Part of a small language model's weights: a variant of Adam for these matrices.
MLP neurons of a small language model. Each row is named by its layer, matrix (up: input weights) and neuron, and shows model dimensions 176-303. Each number is 128 + 32 x the weight over its row's rms, rounded and kept within 0 to 255. Numbers have three digits each.
After each neuron's rows, "fires after" lists the tokens most often just before its 100 highest values on Wikipedia text that the model never trained on. A number after a token or word is its count.

L9.up147:113115140182157151208115155147131141117145146215097151189159085078098151124170075136077118144138054171135104111123124091064087134129158106109191120153127197136069172117130126095112098165165130054154134107117175112114120148109156131135104149127098112124113148164105091121115075141212124104087163194157139066163113125122167076109140190228104126210137164166099140094132146103135188084117
fires after: " A" 13, " D" 12, "P" 12, " U" 9, "D" 8

L5.up905:180118136129168099097164155131111170176110046154104119118083137100122127129133141100142140143089118095173174125137182099133144150117172068105204114125060126177118149069085160090107091112144135127144186091119131148119161140090170127129096102132223107101145085120116121163129101212199143109097136135124139112158124087140161144171178129107129113121095165156161114121162158169139136113150
fires after: "\n" 75, "===" 7, " \"" 6, "==" 5

L8.up148:104114128087122129185145112084206107151109135159137111144148081145112172115116155151171173167106226096119188165132102164141142125074165097111100111106124159096081163144154135151156095069104170126158158182092212099071200130061148127143113131142130087159169141090093175096112103123107024093137114174153154108160151103180142173098108082093126122116119170181112137152129225140114153101068
fires after: "–" 51, "\n" 7

L9.up346:139125158132181191163073189136144155128124125149034113178134131101105151154143090167137162151111093144072099193104144146088154145151117141105164111112130145109162159136114162125092115144174177100122089140164132154160183111138143089131127111119117136162100169230181084103120079119191103064073134135098120124117122083131127120089112114178153153115081138236094152132109099068033151106109
fires after: " |" 31, " Y" 23, "K" 20, "Y" 6, " James" 4

L9.up562:125242139113117223130186142206119105138121127120077149106165154095094204153144073110143070098105155168072181116091175106149101136147157085218084102146208112111063103140078209154111181166129133127096094066138098144107057138151159133170137124118167121093136157129141137150165107122172111108159141112139089138118128144123104119110104174105039138067117118124149173050154128140137162131101
fires after: "\n" 53

L10.up63:168123148115060106145108150155154108140108163202134112114100157097148099090137148061133114127096124088106123050133142090126101099173147112188160109130129131181159155096129196163118149089123127119156141201154134090100110137074162141140101087181180172114138144065154138123116076135140092107094117091180095109105132119136113114122136136058114146132106156138142172126100140088138167116116
fires after: " —;" 19, " (" 10, "-" 8, "D" 6, "|" 6, " \"" 5

L10.up405:134196106157103092114087074176113159115129140067211064126113130104145116108122071106130093133153165134141060089132172141138139089146159156157092127137133132141176144128106127167084100131184150108145151126117149183141148126079255156075115150102132095139154082154139107134140115144066095117159143088127132172173149143177156112068068117120106098105076172100122154078170154081076138065069
fires after: "|" 25, "," 23, ";" 16, " |" 9

L8.up284:124200098156103152142162144145122146126108080138105156107165052135090111126173142126090115109086105148120148071133152130140124184094156086146062114149148141081097172165104162194105138144135165102155090110144135104114137101055170136159120083156140131083140147090134139129080137130174132101169067082127108120065098122164151168163155173145100155061130089154130149125126119132079135084076
fires after: "\n" 79

L8.up818:122118115221153162144134135168123132116140107176104169173096096165135155148055120112198097108087130138116140102143142091123122119122194131124100119131105139153129093149118064119194123185167136128117140183122113101096129193047150103109126113105134126146165087119201137128146134157150052093081134124162155149182157196174116100070114137178109122159110115140178082136112077101102136078108
fires after: "," 23, " that" 15, " and" 15, ";" 5, "\n" 5, " with" 4

L2.up752:103076133127107131085107148135124152124110176160158109139177151109089161111151094128190097116132125138110070100126064151132107163190110089129070147177131114124152094106125068151095194108187143127159128091141101128122110102125114167127175170074111114125085139104145146138116097096146103105122118120156141067010174105157125128110126152140117100093112132129130173189158193190182094115095
fires after: "S" 28, " U" 26

L8.up433:114119151140090137154168149140143140139106089070109179096157114179100155127130128157173108160097117160139181045098130147126099109080144099186171071108150116151113076099092137090164098145113153099072094220083152139029119107118171081135072113145160090118121109114158102128165112121174083132127112141148118178133170091118092131127095121154055087087129114120178104090118139112159157034109
fires after: "-" 51, "S" 7, "s" 7, " \"" 6, " for" 4

L10.up58:167137103086084130159187131119102179157128110157093089133097196128110132122180146138134181169115135151105099119151059119146082117165200124172154127160114094149099103100087122073165107173154149111176050134060155151111073142133121105167008120099145147177114070153118108163105108096101146119183139102096088130080092132134126111124143156112168099125140149180135164108126184115125131146136
fires after: " U" 30, " (" 14, "S" 7, "U" 4, " No" 4

L5.up688:175129126153166096126091119117117160166138134126097096107104095128120195159179120112123139124117165068045118100093144155117063107113126118155148115133154190061124137122122136139138120107148153087141151133113132097125171111142119052090156075064159068127151109073114192133090207164208111112145135118117163104167103128153149120144124104107193137136064103123131128125109117159091133094079
fires after: " 1" 35, " 2" 18, " B" 6

L8.up389:096125143143118093103086117137158147147134102145118174146148155077109149114128157098166085156070073119131152133162164125186102127078139068089182123100124135149194134109103115143125144166108211095096172104144200195099150109151117117148134170157168091107181088126127160157077176186147091125085188045101164150173139158117154114133163105133123135116092112141154131164098112085102109076101
fires after: " 2" 15, " 3" 12, " " 12, " 6" 10, " 1" 7

L10.up531:136124127117165164145116114181148149153138114111123214161159124133093101167178123104111199117092108117147140068129130144130087146118082124208131102141101100135109088143087119102149112103119062067137191130156142140107109154107135181172000098131137128176154070140109094170148091127119173098148145124110106116147090150141131134072191146117082166071076134146106157113078199162084104107141
fires after: "-" 19, "\n" 19, " \"" 8, " |" 7, "^{" 4

L8.up495:139146077141167124182132211100117123126124142098099135118101115092126112242072071105085184133133144054133126144130094134090152109157127134168087177133130126120092131127137128169158139122135164089175112159135097214112111084116131120141111135137090114197110155082096134098079159114089124073104172172129161073182180176143123102092122184111141107093088151150084096125112095117100128120102
fires after: "-" 30, "|" 26

L10.up837:108129131134170104102050156117134170145129131170181093162118154153118094119154134070156119131106144109110114136122090157147124097130110161119068146131141110093175171066106060077145158122180140104137128171120138114140116159140140090126089085129140148133138099036140137103130145117132051147115207148159163116083131137116197129114158165119077150137129165138145105094157095178116090084094
fires after: "." 33, " |" 28, ";" 12

L10.up644:205132127069115147118126123098131159107128138097129134140188117146126140153122083153166145136152124143168137094124142081134148172100169154153139120141144066089110165149144088111115135158138198144184149191170099172160140178122139213165085139130147123105141100162140141095137109179171096127125108091100153104138154175135099119090149145161151090127099083196163184107174092155079132098168
fires after: " |" 25, " the" 21, " '" 6, "'" 4, " \"" 4

L9.up64:130080131109149154125071111132139171127095150155115145215160143145091122076121109104079100161103130177134108148131098112095110139147155149058094107159083141099095187166138120148118171089114138095124103139149121119159116094125127078148067130143131109094093156123115139107030109136160068130041149150087175047150083097129104128093097196204153130212128167148110140122156163083107144130147
fires after: " M" 30, " |" 10, " m" 9, " em" 6, " Real" 5, " in" 5

L9.up658:146102138109153101100049133132119107152121154190153122122152100117123115161141149128148140111111082103091148116125154126132071140085170099094171131082136161132127145183165152114065098128216170129137172123048186127112109156117127133159137111126178101140159122110158140110146153173151062098082163163098115148087085175140146135120108105202106085105110100165168167167121137164126098117086
fires after: " 2" 20, " 6" 13, " 5" 11, " 3" 10, " 4" 8, " |" 7

L5.up170:196124117178125048130189125113115157195100091134076168121194135118126143121076145086141142147139135143154165067177118044084094164158100067107156161103074092139066114089108143104173114098099190101133136141137077175075080089150179135139108113163137111144139121095113163089112114155157070103128122184155170108130114086108109146130169201135076097120054123136092155131139122178186187131118
fires after: " \"" 20, "-" 18, " (" 18, " un" 4, " inter" 4

L2.up517:130132101107116152142119136124117126095168140148173111133128113114102128113133133150138091152129116081106122144098167146095159132135157119097159096079122168145086057141170138107140123135091094105093167118153138138059129133135159164125135117126120118114137129121066149169104112170095122047140072134134142042121130151135112133057140194152111112160129133118072138175169082147079155047064
fires after: " 18" 39, " 17" 15, " 15" 7

L10.up140:173141169124101089083177148111128142083136088126157065124106169121119138135150124145141086136109170144085155143062103133156121167188108128133156108179175144151086116124182152146086167074182122131095126153117156157126116158162113116212138157135132120131161118099110119090049121142093100061053114121114146107137125168116151126108168081100076091146139081126078160134141096135090130130134
fires after: " |" 77, "|" 7

L5.up385:198159106106144165157120168171098128155154096192148119113131143104151121173175122163130095176133156113093067145182129151156111164077228114074133091164168167131132176141095139167100140091147114142151135070104143127124102138139198105116133133105198111160086145089085110120134105149122169121069133143077143121150156056166135143181143149149132155070124163142148133124145124159096101135111
fires after: " D" 13, " C" 10, " S" 8, " A" 8, " R" 6, " M" 6

L9.up133:136143148171171074148086160109129201134118155161094099150069127089120104147148145103139176133104072152099122140157067103092120105146126122088178099142102131174150146132112133068165158163129132116126134103082163131102100143084152074125077137147130093142128128160127078159117080112192105116026146139099115077164101157093163127083169117170111151187096145121133117165089112107097157102118
fires after: " |" 31, "|" 16, "\n" 11, "\"" 6, "=" 5, " that" 5

L2.up860:138120119135112158065163170160129187154118109129131158123174151077097132108116110105129111132104136153141127138098100146140090129072101103107154111154094077135123115128141080129113071157155114112148126140139144130073104110135172151152105099135198139123153109131153191087048179159145177125164203153105121134105046149176119190132176159074142144126110067160101098141157130181149158160048
fires after: "\n" 52, "." 27

L10.up242:112147161142100129136157101205139158132114115084104142125083144143083156124156099185156109113112193138121095119045109146122084124085098112137080138032182160076167131154172131154109090142087114123134127126166116121135126195087147111139140163186147158045168145128195139126086175147144128073140153099131169125109111118124146072088143161172126152095180134146144111118206122148126154154091
fires after: "\n" 54

L9.up77:184148101152077154117143115088100211099125116129141139145098130141121053168127153121166111136113120119119074111107181096097131189079151146094171099121099058150124152081123143117100128139114099148176107142172068125164139145120141098122108118149117093142099131222147083072116096153167136121136089144131142192084187160136144137112129109144123153072130118160093154136129142164130182129153
fires after: " |" 27, "3" 6, "1" 6, "2" 5, " 1" 4, "4" 4

L9.up526:142151163141118142083164135112137112146140118140159124160140086149122106215152147157186162108142126137120088128105158113128117109089152109165181122201150150215102164168153119121099149157081107107113154174108132154135189123164123147128130112142139121107155123135123190138169103156149147056075134122115190144155081148092163056110153136102106093117128088130130100114186100171135115134112
fires after: " the" 28, "|" 10, " W" 8, "y" 7

L10.up442:124112098185126103162118074093126182140150125151075158220176152143123155186108134079107108164096224172124118126130157146138104103116160149101091144069163162109198139098220106101153042126073132168175175111127142143139187122143111085131102099072069141096113095181152152111137079113151088072124141166110133147076211122090083166118146179151174167113108105109154176107098103140095128135126
fires after: " |" 24, " K" 17, " of" 12

L9.up782:145122120129103157198168167197093147133069088116114141097183125106136152106123106132171089106074135133096117078134117115177119126155145130151179108119182152053128186159083133175113142109156153090162072063149135127117078116088173110174100152171183161103150137138118121115119142074198109123122165133136124144109124118142135150096166150106092167133133144171124145150161134129085174111039
fires after: "\n" 90

L10.up102:120115190178166117142129173089148152165126103167126142099179096133147134127203131145197103136111101136099166124102140147174049117130168153098087128133155114142193089129139091151125135087134193091048127189138121092157156142084169103093143031115159104176131100132126123090114133176096072081121145102121112134127131168105172146125190105148168108092166139134129134105083078090088136145108
fires after: " the" 44, " The" 7, "The" 5

L8.up156:177120175148155138164067109165191178147114092142118185114203132160103100120120115130143117246096131113161195127116171108189081131126124069086182137172124111149148145106102097095093118115094138085134140144107160155152158140120155078161061139147139091095097074139141117094117083107173122118122094104118133148150066124114147143096146098150136083134139116168160146100151072163098110077080
fires after: " the" 29, " a" 17, " h" 4

L2.up70:103079153122105142109144117151117072114143120097126163157088142149096089168105118136143141154114126095110140145106133089158100144147130047098098168124150149060132150100153148110140115146194130152170189082129192172139183127090127192149163114108107157197105081123116181101099160126163104095068152156079127115147139104116117131075127056066131100115189163138092127145148142108145107178104
fires after: " 0" 25, " 1" 8, "r" 6, " F" 6, " Ö" 5, "\n" 4

L9.up802:124183149110168157140180152163151116156118122110061170109168147148123101090133104107099119136129173139123139140166160160185116143168098167157146187111159143104138157169090117118174126107181105151115126159143085170081136138141162172141126075189126176138120133088185109112120106092156095131159139197089144071127027151126108125117082134139122115135045158120136098055149103098144099081160
fires after: " was" 25, " is" 6, " be" 6, " were" 5, " been" 4, " one" 4

L10.up564:148184100192138154104119113113154128174134092176121141151157144120045153166118156095199094134063142172147110059071124051116146147137126034161083125140094111117172137142098122132147137144117177144118119100137089089101131084139221136181112094161133150127111106129153120089180127154131139117129148102157097109102145084146185128085120157134135169177146075160097151105215144173099123151143
fires after: " |" 98

L10.up182:134147123161147154140148115193092115150153104184133195194120158071113147091094166148135111143081153092082117114138146113154126145149123110118207147077145111185072103098105161167195137202115136176092091064087087114052151103110102128128096137102107144141114138121114144146122154190106131140111150089093083110142113169114129128105148130102136119141140122116133078190114101145041125141113
fires after: ";" 32, " (" 12, " |" 11, "–" 6, "en" 4

L10.up523:161119106128141152137169190155146173195114110097134133143127144105145112111162069136168144135069109105134140113128197134134161107088079120151104164057135149129165096093129156213136166129141137146135159136127103149113114166095154173141098170084145158112160094128153101145098168074148143133121185114114111079105203150136158107064158195095153147121127122110137127182106127097111138137089
fires after: "\n" 74

L8.up441:094125165135167195185108180126113156164105162147075108146121117151147121142140118114121145139105114146140131095176106146092030142138122139043077123110115087132141155135134141126062131085107163139133109149180135099129157128132154120100113125103075072169143138173101121146102114143094074128085214110168135143156127110093177103121089148231119122135124117198083134122137116102073146151104
fires after: " La" 18, " Kal" 15, " Cal" 6, " Kansas" 5, " Li" 4, " Di" 4

L9.up828:202117119147085057134114097135120177112121108091184153120163102105102094112095154111084096123113106115117108071081183113107123122121144130167162190117108138135135156075141097138200114159134122091131116134112101081126073151059100144140082072139159122062154064091161098126135131072192167145115106157110127126140162157176139186096119136156166079185148128100091123065112142164155144133164
fires after: " |" 25, " c" 17, " 5" 6, " Apps" 5

L9.up939:161129135094136081110090152113134213102139130082106105122099084166125136109133125136127171138116158134146141179114113089130147093151105136114197111105089131137154134142104136136131180112097113107135116129127110083120157175040193082131062084114118126081158052172164106144145133149186080109123160066169149136151079151138102135121146147133129132135105110143135097118109098148124127128091
fires after: " |" 66, " few" 4

L8.up523:162156117109091073139162115111160147100133073142093106120117133134135137099126124158164083194130113184115110129133094166068106188142194160120118126106100128210083051059127071104131203185148130104077104131118166112139115156046119106065135188136132107110130175127111125095158122188139201127084156121087142058130078124083215157109156172146100115091162168130138181140138125164094130087077
fires after: " (" 22, " from" 10, " in" 10, ":" 8, " the" 5

L8.up815:120074130129115125120087107104117155163103099130142124114180130146121128121093158092075173118106116178130132109124175118118095114059131106121160198202101089132159115143156032136179082140171097128093157162110071151119130104123158123142126119111136084155094140132078080116128131123140151125158166073142190135161125206090157112132139151198141109129131113176173174123082116184085127091130
fires after: " one" 45, " the" 9, "%" 6, " some" 5, " One" 4

L2.up666:148080153126109152141163110153106120123137092135164127169152127109092124157094073130151126176148135149194062066186156112074057118139190133106131156118152136158159082105083131080122144071224114127117161149145113118068152067095105185080073159099141054132074121076166138177172148152156155115097137100120136043152109164162151137144148134140118056198147135180140164133144115141087135178107
fires after: " U" 27, " (" 11, " S" 8, "S" 7, " Sub" 6

L8.up832:136179088116154156144123117123144163130124079168058147151100149117096106107134103126036099149124088125132148120133165087143085216133188125147109085172103123125140153127112130085118163102134108131156135108104180131127164119157123049100107158154123068114111123136094083156150092075147106120118117102134083111182105117108150111105086221190116127117104205131206200060127082159150130126124
fires after: " as" 17, "U" 11, " U" 9, " Do" 7, " M" 7

L9.up338:138116125118108188086084109117114139094140085074120143128113116140136092086118139111114077133103150110051136159135199092156125147142184161157100116112102149130135119105089163177167169163093100167133133205143062154173179164125126093094154105089119086114126148144127141115157142078107132141171140137105078181106143126156146146113100108107112132034152113156082171112180112113112116166155
fires after: " |" 89

L5.up736:138135129110110159108160110120138106181171107195064122109099136128151118195142117144183151157153116073102063155094124152146156125125121148161114114145138120207191109104128160120178135179147205098155130143143139174169038122117160128168103122101118174190136156117136149116132117185118157122168112124183148149135147169163171154172133076121115122093099185135180159163149079155109093187118
fires after: " one" 25, " has" 12, ")" 10, " have" 6

L9.up519:121185098167103117136055142125118160066162108130143125128136141094113129143175158087103122181142153164084105133112180032094078131100132082134177167150157110115148064165174123116076136153142127145122157104181142183136137140105090115121126092141137153154122130095093109192070124128181134119069152138131201077081089168147125114117203165140137107078158144111156123107135139108125096095081
fires after: "," 32, "|" 9, " (" 7, ":" 7, "-" 6, " of" 4

L10.up891:111165091132094140147135148126121139146151082215145136132114077111058110182106126140121175128113124131108132095124116059137066158179126113121152157085166112153154139101109094134182165094217186095186125146098143165132128132135144133121088086124141086185139107058116136080118145127154114064106138148171171084148171195112160141103162178128136122135071146109104139086187099149101162074091
fires after: " |" 44, " Cro" 5, "o" 5

L10.up509:158166138116084098127136128108099115128122098078056133177130079137090106114141135168127119143046103141116192128107103116172138128105156122193111120138098131129188067140157108133141120104093151081070139125121155167128112092138107050114086117095137126128121103148132111159099108139194091117138108089199114122142126135103113175083079116182192122189143066124144141087170112081078103095144
fires after: " |" 61, " of" 4, " to" 4

L10.up469:122097137112126052136142120107118143106168140084124107138177189142139092124169139115147122194133115090117077108172133113159115165090138087182125160110150117151173150064099179158142049129112190117147159153136068167133112119094096096185117163138173108127092130168181096144122161101159156166157085094114117147148076137095129085081094145098115143083136145122162122101108118096145095131116
fires after: " |" 46, "|" 5, " the" 4

L8.up86:184113107121162142156173150175147144096093072141066153119190135095113138119138119132125135139058111126097155123127161130148137187067139145134100114068161151085115115110104175146095126139115164059124116108160132127143048148103145079144048154130190130133154119145136146151140133083110134123167161128080122154110124130185177147082179165112095158120104173122160142130133163168038146062070
fires after: "\n" 91

L9.up624:094121111094104159123139104089130194146123113104131128144158122066128094081143154137134144144117148095082119104052133189130110125144116149101099081106100161155151120086108166111127158100121144148142161147140105092148141109104118046138119130121084143134108131158122096129103135140170124129111079173059146205082127114173106141148129111171073136157089124154131124126111107156161107144121
fires after: " |" 24, "ok" 17, "und" 5, "n" 5, "os" 4, "2" 4

L9.up33:142145154080065092151082131103171179107122148106116126166169144063110085118141070169089101142115088114116096131084175139126128116134126132141110111177167104140188116123149148156102141122162097053156155120114081109127187165128156045074136137144121052104165122161137140161106092087151160075108136091129218090146179041118142112123134136158146057180145133120144118105175149161139168134121
fires after: " the" 29, "===" 14, " (" 10, " in" 5, " New" 5, "-" 4

L5.up908:139052115148186119162126201141127132147120158145139101104107140200136147197184087082186137121138112187141119071152064149088047143137130137072110135133121145050140221137109148136107120075164135150155213133144120164110125153119122111112093126054164136127090111105109109101094126127148081098084115118142113070163142126118187136124073105138139163112171179177092163120130098057089154132099
fires after: " |" 64, ";" 9, "," 8

L4.up349:178119152108160137098163151152067127192112140062159152129132048213104156183132085131148154110199127176133054163144169113151150155145131114126172142101128108157232136117176118156117099174155055128187140132157182161148111169134126063135151151144125171124140110142191111067180085128138133135113139173136097151095136175090116161167167123114136135100153119115131108132079127062117122073176
fires after: " one" 23, "\n" 19, " P" 12

L8.up510:111146113137084096098182205115094111096123109114040133136187133097100157082191095090161068134108100187087180121128152111146133124158187098192100132102104130131207088162155137157110139114141147138052106129122133249133047087087181103148124129094137153122121171099165139166115127127187100101149122110128099101123139121124162124178201095191095118128115086122144140115101144160086123083112
fires after: "\n" 58, " \"" 13, "-" 7

L10.up138:146238116115145142097129109101136111074142120157142171147099140069150133162157105121196107134131149142124131132096133165176151118144151107138141123192175127105079118159102152134156136197096160135167064084107158137123085101177134147073129171107125106107080213089118155111138199082129116140114160155091148076138183108129125102098170094106138102121037118116117095128075074126138085050121
fires after: "-" 22, "|" 21, " 18" 4, " 2" 4

L10.up200:109081113162182134125078103107158119131140109083108127149124207135112133085129138110142102131102115147154132132159157071147088135099180054116118131168069131160169103140155102137137162163081192177112145084176191162098175106093108060151115137132159146144175092156147069088065099127145105137091115137092168109118090125114121185060093100134216070140150137135165127110140156078142122079153
fires after: " |" 43, "|" 6, " 1" 5, " 2" 4

L9.up744:160173119130165082094084154094152140202150127085124178076147084160080093148149156131124162144118090157144139144141111105170102110128113138104114131093114104137155147138100151111148073138164069123088083141111126122058094151130134149110120113091147167115146069106167094137176162150102087119108232152090116141086144142108120151072193104127122138061101107150157160129130181156170129134081
fires after: "." 51, " ." 9, " Be" 6, "Be" 5

L10.up860:116132149108149113141122089136088204200143082140146139149090119133080101129100144123139119140114079112091135089086145124110146108108112100125167110160097116118112136143176089175097108186106094128088128128097114093116175090108205149081121164124191106161131112149164110211128142167105084091165159114115093131186109087144169166084165128205188063053145075091118108129144157187127110135065
fires after: "-" 30, " the" 17, " (" 10, " un" 4, " |" 4

L10.up950:161125119125077127155144208135109159159081162094097167154182132080164131176157132208201137111106078139098155135073110105105122096107104130175166140083144142105121093161078163171108148212126132118094107085150118151084108125114146124137123199121197161130133103092182142127150135113177082123145127139088102164128147104150120123153114196116086176091113110138065086131155084082157091122107
fires after: "\n" 58, " O" 5

L8.up528:109095098128093096135158088105157101117114134184110143136137154087145135158115139116156115170118072133137091097161084144181142122069174137060120164180088128168173103122053088085147196129110136086090092073142107149132092183105150116119066105089153128122095123180103132149152175164169169108159113092188158135061081183101144174105145137129161127118136134115094119090075111131112120136140
fires after: "-" 23, "|" 16, "\n" 7, " a" 6, " (" 6, " total" 4

L9.up164:099103148100157144115111087158192147156130104111094122201127159141146102165117086146182089179163128074180127160088131086091106151157112125130143174129115070135122105106156118039127050125150096130128174135128086125124148104096118107033087149106133101112113120121154134075137185183129144137090139115089116067168162102145205142102144142131162095082079138134114135128088135120146116123119
fires after: "." 46, "," 8, ")." 4, " R" 4

L10.up27:200121171175125142084105109120148133157126076142148108170167143118122118191165192174167047140102193114161067106138177072177139078102121152132093165117119147108145090172121089125112111164071133133134061076102173126140117163107157129166119143142192150122182128152154185083125153160160141098091120078088146079078089034113142144064080177135131087131139115148119136151135165143122085128139
fires after: " |" 77

L10.up224:120198108151142143144104161108161142094138088169066165170146075085110109121109168144162132151151095070095114135128144072131116169088111125106138133118147125098140115135105133092163152139133147074112097133110149167104162098082165116114101080148154115166152066148099076093117082173126154060047192140138155122125134156099148146072154123142083083132068112149132153092150112121076131058148
fires after: " the" 40, " The" 30, "The" 7, ")" 6

L8.up327:157106089129136126132074096146122104084114178161101180113096041159094093146117081029111187156104125091145135119141096119137069109143157141130105115154111141140112091170157121138182101118137139107168136124132101191100092116073124165145121089119108148143155089121135116139116139135099070116084152095098162108157082132132107130114212118147099110128099163138073138143156048104004173109106
fires after: "\n" 67, "|" 30

L10.up353:129098132144070053056110141145078171104152120141168154138126119155150095054171145121105122125090068182133167087078129103138145146085179067124148131201116077111147145101128182162183139153127159148129109127077168171118128167085115111145101125129195139106149114103124138129139080113125110112116129148087124133157108194167135107123173120117036120071118162159136108092142103086096132110104
fires after: " |" 55, ";" 6, " —;" 6

L9.up675:181137076158170059111092207094110159148149137096113170119099120150106107168121122142156115104099103108163114127148164109162077162140181145102172190095151106116089087114114144155150106127208072134110143072126146125090143116149138146112137153135155125124176094057167059112154132108201135090117185181105143081063148139111149179178120114117170085129169130121116191078152139122178179128154
fires after: " " 13, " 2" 12, " 6" 9, " 3" 8, " F" 6, " f" 6

L4.up750:173121112111142083180130141130161164130140136082071118139172118048109209120166175140126133143130131116105124163113168069094170119134110117146130185087136151136158115143142116131121121120135140043112110106090190176155090117102095171152141087155152110159145117108162119179120164125146093094086132040101114127122154155118126154078125168134121098125122079158115120175094120047138123120129
fires after: "," 43, " where" 6, ":" 5, "):" 5

L10.up581:190102105113095077152168175178078164130132123133120140141169178098134138125114143063131133130128143186175125058148105177111124116084073096074171137096102131084093099131132157115118150113100135064141157121106134150127130149057141160189093117151152107110077113184153166094150148130198108156115162141164056175152134087153133110101188201036105145113135102106062150099087128086108130096078
fires after: " |" 42, "ot" 9, ";" 9, ":" 7, " and" 7, " —;" 7

L9.up13:129111111155143134113143127128111089141109135138117128146147145109132084114093118120158092127101097147113157160135107146171115128118138107098114139097094157169126147093107150108150120120098143081132105174100149152057155090072120114195094090105152121181116108100135136078109200137154072134152132171104132071158174101131112138110178164167175087144119142147160145110065069134105116131101
fires after: "." 44, " |" 6, "\n" 6, " ." 4, "0" 4